config = dict(
    num_hidden_layers=15,
    hidden_size=192,
    num_attention_heads=2,
    num_key_value_heads=2,
    head_dim=96,
    intermediate_size=768,
    vocab_size=543,
    hidden_act='tanh_gelu',
    norm='layernorm',
    norm_place='pre',
    norm_eps=1e-06,
    positions='learned',
    qk_norm=False,
    attn_scale=0.102,
    bias='all',
    tie_word_embeddings=False,
    parallel_block=False,
    init='normal',
    init_std_qkv=0.0235,
    init_std_o=0.0235,
    init_std_up=0.0235,
    init_std_down=0.0235,
    optimizer='adam_variant',
    learning_rate=0.00211,
    beta1=0.9,
    beta2=0.98,
    weight_decay=0.1,
    lr_head=0.00588,
    warmup_steps=408,
    schedule='cos',
    final_lr_fraction=0.0,
    batch_tokens=[32768, 65536, 131072],
    max_seq_len=512,
    doc_mask=True,
    train_tokens=334800000,
    max_steps=5378,
    dataset='wikipedia_en',
)
MLP neurons of a small language model. Each row is named by its layer, matrix (down: output weights) and neuron, and shows model dimensions 0-191. Each number is 500 + 40 x the weight over its row's rms, rounded and kept within 0 to 999. Numbers have three digits each.
After each neuron's rows, "fires before" lists the tokens most often just after its 100 highest values on Wikipedia text that the model never trained on.

L9.down722:523508554494493517479488544430538472506512484485475573460542467504422491500420504590481496499513531542488526550644403439483448496540485535480510437448450565461468479472482550471475449543473468441504505503512473499491520455506509503517575460457561477493535534532591546489543516519481541547510504484492464517473523493538531541479434479560482475449493517485560540487577506501522514492519493588479427505517513498521489476498494459505489581548505458469518427492511538489469444499537511491522447466484586518570516365487528518491565500543504456458537522487453548519491553420443542560
fires before: "ol", "e ", "d", "e", "ir"

L10.down288:488493479488480487474529458444537536475479565421523519444538435583471529565494489455494412466431516573444549498489503586584497514495487468485481561508520499400511476496470532503465493424580433466506606461488534558472486501509509454476545586565536426471544483527501522522497489558461463518535495441492554509467489517570521528497473476451472457502496526608497456509493523511450507576438478537458477590519490476461492510527567484520466534555470495509528442478506468506475469520529537471433456526536509518533525496467459485476493467487521478559530497461590447518470483439534506563
fires before: ", ", "y", "y ", ". ", "==="

L10.down45:556468498533488450491478470514521541540547505511538489517520598430460484497489525430415526459478465511456492526533501527483437367571510496568500509539587478511559562468468514473563459448430497487577512552506519517441528518468489459531425511459473601523498550499460469502460473454529539525505468509447572492494474514485517545508499487448479593458479503518457537469546555514490473513474538462503515515583466551533451534502464430483492496478523518436549551506535514544518485476521416519559407556573479461479486468540571492493458442512516471540492451527478529577511517486485473502
fires before: "ish", "ic", "ic ", "T", "e "

L8.down185:539532486530542529453498507493524436518504568460553507423506530511549476488447491509473483574478501521466517501534506509572488510467434486469539501555450518402473436577501486602416450549477440504536483464461509600479530530538469537428480523452558479465552476501510557480560458585428482470506483459508407537510540605458481442531469581551415511525478495540500480513499543484516469535505498480491567478512509452457529523480506517487521490541526544447521557523562527488479519497493517505460495506501472504522491468401489505478480411543499479474556550444416538500497460477500538544
fires before: "s", " ", "N", "u", "s ", "| "

L11.down170:498490587485579534506515486521543483467478484525505574470515492460532491441456523548488478498498507476515518451504474546600455486572460517518426497458441571456503554512482477536506536535482526460544567595525496533514559444486513492482448504464481396519534455456424508456464506555549540525489529454478445491394577498510492487523400577569560482560521514440483517493512499493498488489441454463494459465479535441493555480520382470511469455538539511515526538543504522507527498526514418506554495499470464572467458517496531504469518513477449512451482493469470491532440515532589442479
fires before: "t", "ad", "t ", ".", "di", " "

L9.down59:525485503488440511510538475520445451462455544522496564432551478452471524481515568513516502502564536463495505488537487527503492530577492476501439568504496419443506482539538501507451464593538447436465543519538517548434545561510506458530560554526475473504502530542513476515486465456497593538448414451506536554433531550496521494430504551539463409482531458518506473432478485522565499474576543496501395447516490473420475523410466471494511504464497479515497445473480482504531465490502450540578480452488500463500501490451486524504542495516456467496553557560482512563469556482536612497
fires before: "t", "al ", "t ", ", ", "s ", "s"

L11.down725:512522525480555435475523511425517465494452484500521424506532454531542506526436582529451640550487471576462469486523412552512544490477543553519552523541526463545484549475520544486425486484512433552448463512511505472509472487527455486537538523483496477505400514459492450534497452474531409481478505448491508491461567439504491511553439517538569539545488565489510583486524483510506457479491519494429524438479532519456512587473513554503533497488519494523475544571561520456563497481481455517484549504439481465486462452528473501433508469447514513515504498509531589574424470443502475486
fires before: "e ", "ter ", "s", " "

L7.down696:429463495551459553500470443542517527444515498457566461507461486517500517464521481487489531450553514498545456575596533462556531529492455523532519528447508592468510482510464468503523523512501519459494486532497387468500505509487477510496501577575500447521492436498523552489453442589459477532542506494513441423458458475482481488541440482510491433451490615538515544515439500483585513582480438478423480503510431475587529606528509470507510492529526447481499471478498500565525557537541475527507572556505456456473434506554473547488438504497487463470501464504502464501494464551546469506
fires before: "cl", "ad", "t", "n", "to ", "di"

L11.down518:499518525494469539532563546544482551530502483466507492497513558531475478524420499471538287579450501545507588530502492541510541502521506500472512506466493529427558507554499517492423545491476496464536510524568499528530514425519506539457557554449517506547536509469451481494494512509495488477487442515562529510545465477518496517576436447420466463442508546490444478480500468451463509471475510545490521536446517489432507563543510477607522446482471482430494461449518507529525507533507514521443473553529558579534454537487459485490465487511508490562465464448510516508435451537542452507
fires before: "ent ", ", ", "ent", "s ", "es ", ". "

L9.down62:518417565459469541487468576454530502474459505582519590504516519554417418514463526468528513510476509435481479553555446509483445508541527453506461471527499506533525504552516507396469499524496532555541514555415513519441469508520469472512439503468565519572543555515447493555474501555483477474460435473528520533512503489479485449519447447549539479490502552519474502470562462514423538511507497437604447465483479530541481413479607513496521486462502522520540528496476506506494498491543534493549523442451451501540496599480482480467487527426523501463496524477524411459515541469542567474
fires before: "ember ", "y", "ic", "ic ", "or", "t "

L11.down233:474460493479437442510479426490466533532544433432471465506448570500469392474511516538466515464502520504542504515475527518515543536484527484534489538482494479563488529519562513436495495533467444497498488415426454527545412500562431417514554514493472506480428551521525503519495511511464536461575450503458529483507528513481494493535492540537509627478521549484474504497503469507611412442504548467481507557537506576472496601460539522555469491437567533481464500515505501562519529518478521455503522501520547430418554502465497533441504520429504539509570502505522524542473442480512461515
fires before: "h ", "h", "e ", "ou", " "

L10.down162:563485482516472500462498514443514524481517554521522508465459471455438455426451509488505533459601467547496568568506552558550398463530478509451472491522543500510505444514494521517521448517454524460563510500499509468461519424513527474489515462522490534402499538506388515562471515449499478435511476525513490446477510516411543509544501478534472518495482460523543457447510488470544457550469522511482550460460532537463538588460557506557497535490491567541489525541514460540480581495444439545545440595566532419443530486544584499493469496492424533532458482443520492524506476468482496534
fires before: "u", "is", "t ", "t", "als", "P"

L4.down621:463473526452471493513494516551529486510475491520372462510519447457513554575443496440457465524506480431514535515545528490460484525468451508447542534465417531554423501511528489468531526506445489511504421472521489529464471403488495503529551518451577440523457442558528425518511513571462513532518453528496563450495486458499490518445536475499510525448559518504427490510484490576439544487543532491558469441487499490478530478461525597514514540461466566566519475498477543539532546537496493575468480503501543526562445523481426515481515542466480454523509488533584544511515545494518588409
fires before: "\n\n", "\n"

L7.down483:530489463440562491522516532418517475492525531492471563503489460504474623461494469504450513539475513498509561524487518457529440505565477543522465452463475544494460418519432491595509505495501454579481485550415486428514493533444593485505491428513563466442461468501483571487445519469522450502507489593483500517512525554468498572491478522462561555506514469559533515573549458519505520431493480486505458472472514478475494485513515436453392550465449495486476534533531515527488500563490442495515490477468607518482505534486538502453550535562522511494536462446484523452533575525471470435
fires before: "e ", "ic", "e", "ic ", "t "

L2.down720:447529511468413476521535511548483519454509483521439520587500516458440512522458441523500476497548465520521478488447484578555472482490544561502478455485491513475473514480472504505533482531461510488534502438499450557451517433535500509488488566477547532456531445567467487532475542579525507604543464532469504464459574492516481544545541547416510477421578527536506530521523500498462498490570463500517574431479574529549511440507458501507516450586446495517556421488507518506473502497512548527484476510506427534460455562488467484490523544581425468467517433473456504517421560534456532419
fires before: "\n", "\n\n"

L10.down326:424491465480487496533493481549506501536461467514414502460498589528435465505487508541488499477462510485490528576577517523529546470501503431429519521581511469516567422508435546573518456478520513465543469469429570571558551515469522568465475444462480582543516476525503446495512506535505509483418460522515532553526492531592453410476542466568462531454475500613524577458507517541500465513473525479523489470519495516536500479403571446479533523514534515429489515539532424532465487564508502496514492534526480473524498494513496430444439474502502529427497510510516491449528448488518480494
fires before: "199", " ", "ic", "ic ", "ig", "ish"

L8.down389:436458549508468490499569498473530534508475483548484514521453453519505517502515433457477528539529502528487591526542531498533462468533534529569490442464568410506423514485577499538538530484506558556462556561512491460501484450571557407531543534419488502469491546501509511547512492485484506499495468511404482507533448505477490562544507491517538493401424422474526517546560434490484426498544498439514512478507464421504492459506522497516446554543536483469464532451553528529516548465491518442486445478469558542443523534529546455526543482490429445449514493529488476531550386527526515502
fires before: "St", "ers", "K", "er "

L7.down252:484413492435516484449489436570491514450561502514519447460479465435501537565495530481516409521526486469518508520560522506483484484477526525460508504469472488408425489589518533515450430519493484583581499447398551415487471512542482486532534478510497446521450548509511501432491477517439527515408464488467419520513494611501502499542536525467451520500533508528453521541536513543543537513509531431464550543488553519585478529521579534545540455502475510530510489467481545461452453501486502497465440530495567517577558555497524492541494537454482451479491527549478436456526534526498517490
fires before: "y ", "s ", "y", ", ", "al ", "e "

L7.down75:510492548526466455520506527542562524461471457509535518394478471506552516504522498544497468524492452539506492495462462480506518475488509468535486495503497477370449557592513448489423515486541450428498491418503553585583507627517520552477508567522446440541491465463567511488482560511458530459515468520442445492492529555534478557411504566512470472513577481553500516493467514610484495493561517442525514537498490463574470519481455478550516487519532495502514495440526537491470486564469465491527481412473490532537458531475528486410426487485503552507478500509477468527485564470500493492
fires before: " ", "d", "g ", "s ", ", "

L7.down728:490464509463460495517588484560486558529535484545458523510577572451491443488464522548552527507525471431491538433458481570460545532462593486529487485455482444541446464525444530483516592491485498505470517410564433448530477493525445470488447479520539535519467524538479480454491478421519556499513506487512503443507493558555532546544466465525482526414480495554492488533501430521525508550522454428496601501518400445566492463567461462541558492531550505449449521464498480488487514497462482521501504468502538501516469527468524586516540560457422468497455467519542472540499455559470485496
fires before: "St", "| ", "1 ", "K", "B"

L7.down590:551473427475454471528502516568479429500502458516446536526492519445488517450518574567432553474397467424503504510435451454533494494550467522564476557544469485489434501512395522490512512584522465542516430407488516620549467537437462434513478493487485498479485469568508471478493463479519485499547481467468538558515513602573488465430481507567511584468557545499505470448488508504504523530469542519524451494492531483497521519509494505486459475509505569456514491438530483498527523597457506484579501459439522549532526531483514473539493549452451535506517501531543439492512500488525520490
fires before: "m", "of ", "d", "|", "ic ", "ic"

L9.down126:524514518512503553512564562433519472524532545503518524567512503498465531529448484457499484524555499497496490547458553425435504494471496485580473454429502594508502484527479514525520522460462489482559487486523484474527481558597466492480509496437595557465451558527419465528429549483495506548443446472510521487503558428518471462564476501450550549504590497454467499504508470548515439493433603495502457485461588404487442520515456394524465545445509543449502442509472499458457569507539507529499499562510482526468475478487518516498504458499537502470524429486526491533541474547494436510
fires before: "e ", "l", "er", "e", "res", "i"

L7.down180:552482446428478556484492503403543608463502500545477407504540504501503521454494524508471513512510529547496511523480491488484421473490528475528499488534464535489517516449517531532467470494436470522595484595588464505481544433478523597529496407504480561542527626505464482453502466559527531502516442553533515476490461481526459552541432485488484449519435482501537476521472476489468500513465512543476503543435399537491539467492537483557482526528506514455476540440444460529566476544432498504505505488540545490549495486560480482475540486487448525587448550489557547424517484505500494532
fires before: "d ", "the ", "of ", "a ", "on ", "- "

L11.down120:465499528377482464429559458479501513506459568505510543442508494503477548471444541455458576487483496498504462518501426509463467565498566484487458512504565482456433483481514513499436443477521448510475415458545560504515515526488482536517501508476512490505521506563515571485525473437567571478497450533590526498602488463585574472522494532513592438551503427526461466566479526525415458490470512492528524462514464532518483509531530479527437479525519465507477445493493474545501467491416531456530549519458481537488504480545481571547455470501545517507470424501552520489530550546582541504
fires before: "- ", "=", "A", "P"

L9.down242:433516539544468561504502477492415457478551534539513466429477565494355498462479484460498520468521498528505530536513529585488493431483546466469443486557546452492508504540514464447503497493514452495542470506520485470464565512521553470533519558545533595544521481568412461538471521551527508473454365434477520518508497514465543556509495552397464476491557430505557470484449487542475445494497507478506591493503553533528528551523517504542464540510490486476436479438556473502418493518520501518467480492610511495516486537499486464470467512491472501514527486532444520466511470505500422510
fires before: "t ", "ter ", "t", "f", "ion"

L7.down351:551509486473431520513555486433505450450504557488485501527477454544414485515526515518504538531548440531475488469471474583455540545497446500499425529520547464471477533535525594514544496460496570483487477466442542510524488446444490430517506493573515475524445527573455438566425568464478552481583492528484532497483537572417511575523497503440513486499496497419523504564472445563419553466441526520529473519457488522468538560487471496470484504492504458476469544483517436524440507544534461509553544516548474450471539512521535547480481489505396522525540505518500530492489456516471515390
fires before: "t", "e ", "c", "ad", " ", "t "

L5.down669:454519502444402442536446435566529480498477491523446475520539504488473530536542463532481448471479540472490507503470529496492510501490452489527499531518483586429453456492466513513494486476465488488482503529463557478529522505501530520507521503477500522544493485549518494523529561534473485571531470534512584452486495489488515587475473560502449479485549529570416484445455510510461501512554491496566475500472443526506517470434527424543510487601456502457475492426590552543475540514422570595426517501462498531539495542490457477487521496541536460519577462413546494462490576456568564396
fires before: "\n\n", "\n", "\" ", "; ", "\""

L10.down441:495553535482510509533492481556488486508564520494495494482484505435479545524500527536494431457518409598585574509470481490480520435497516511483520435508510496487498491568507456472473479440478417495488565542497436473507612462460555493489489530524530527526515457510497514453459627508498560511498483562531513533423523510451505615477533534523508471501545507464497555475442492521508517552529473506501483480502408501504448477493443498508451459463525561544520520586515467489492393556472511483527493463492483524502468501541395475461534604479450488464551476518494486509484500476453412445
fires before: ", ", "s ", "e ", "e", ". ", "s"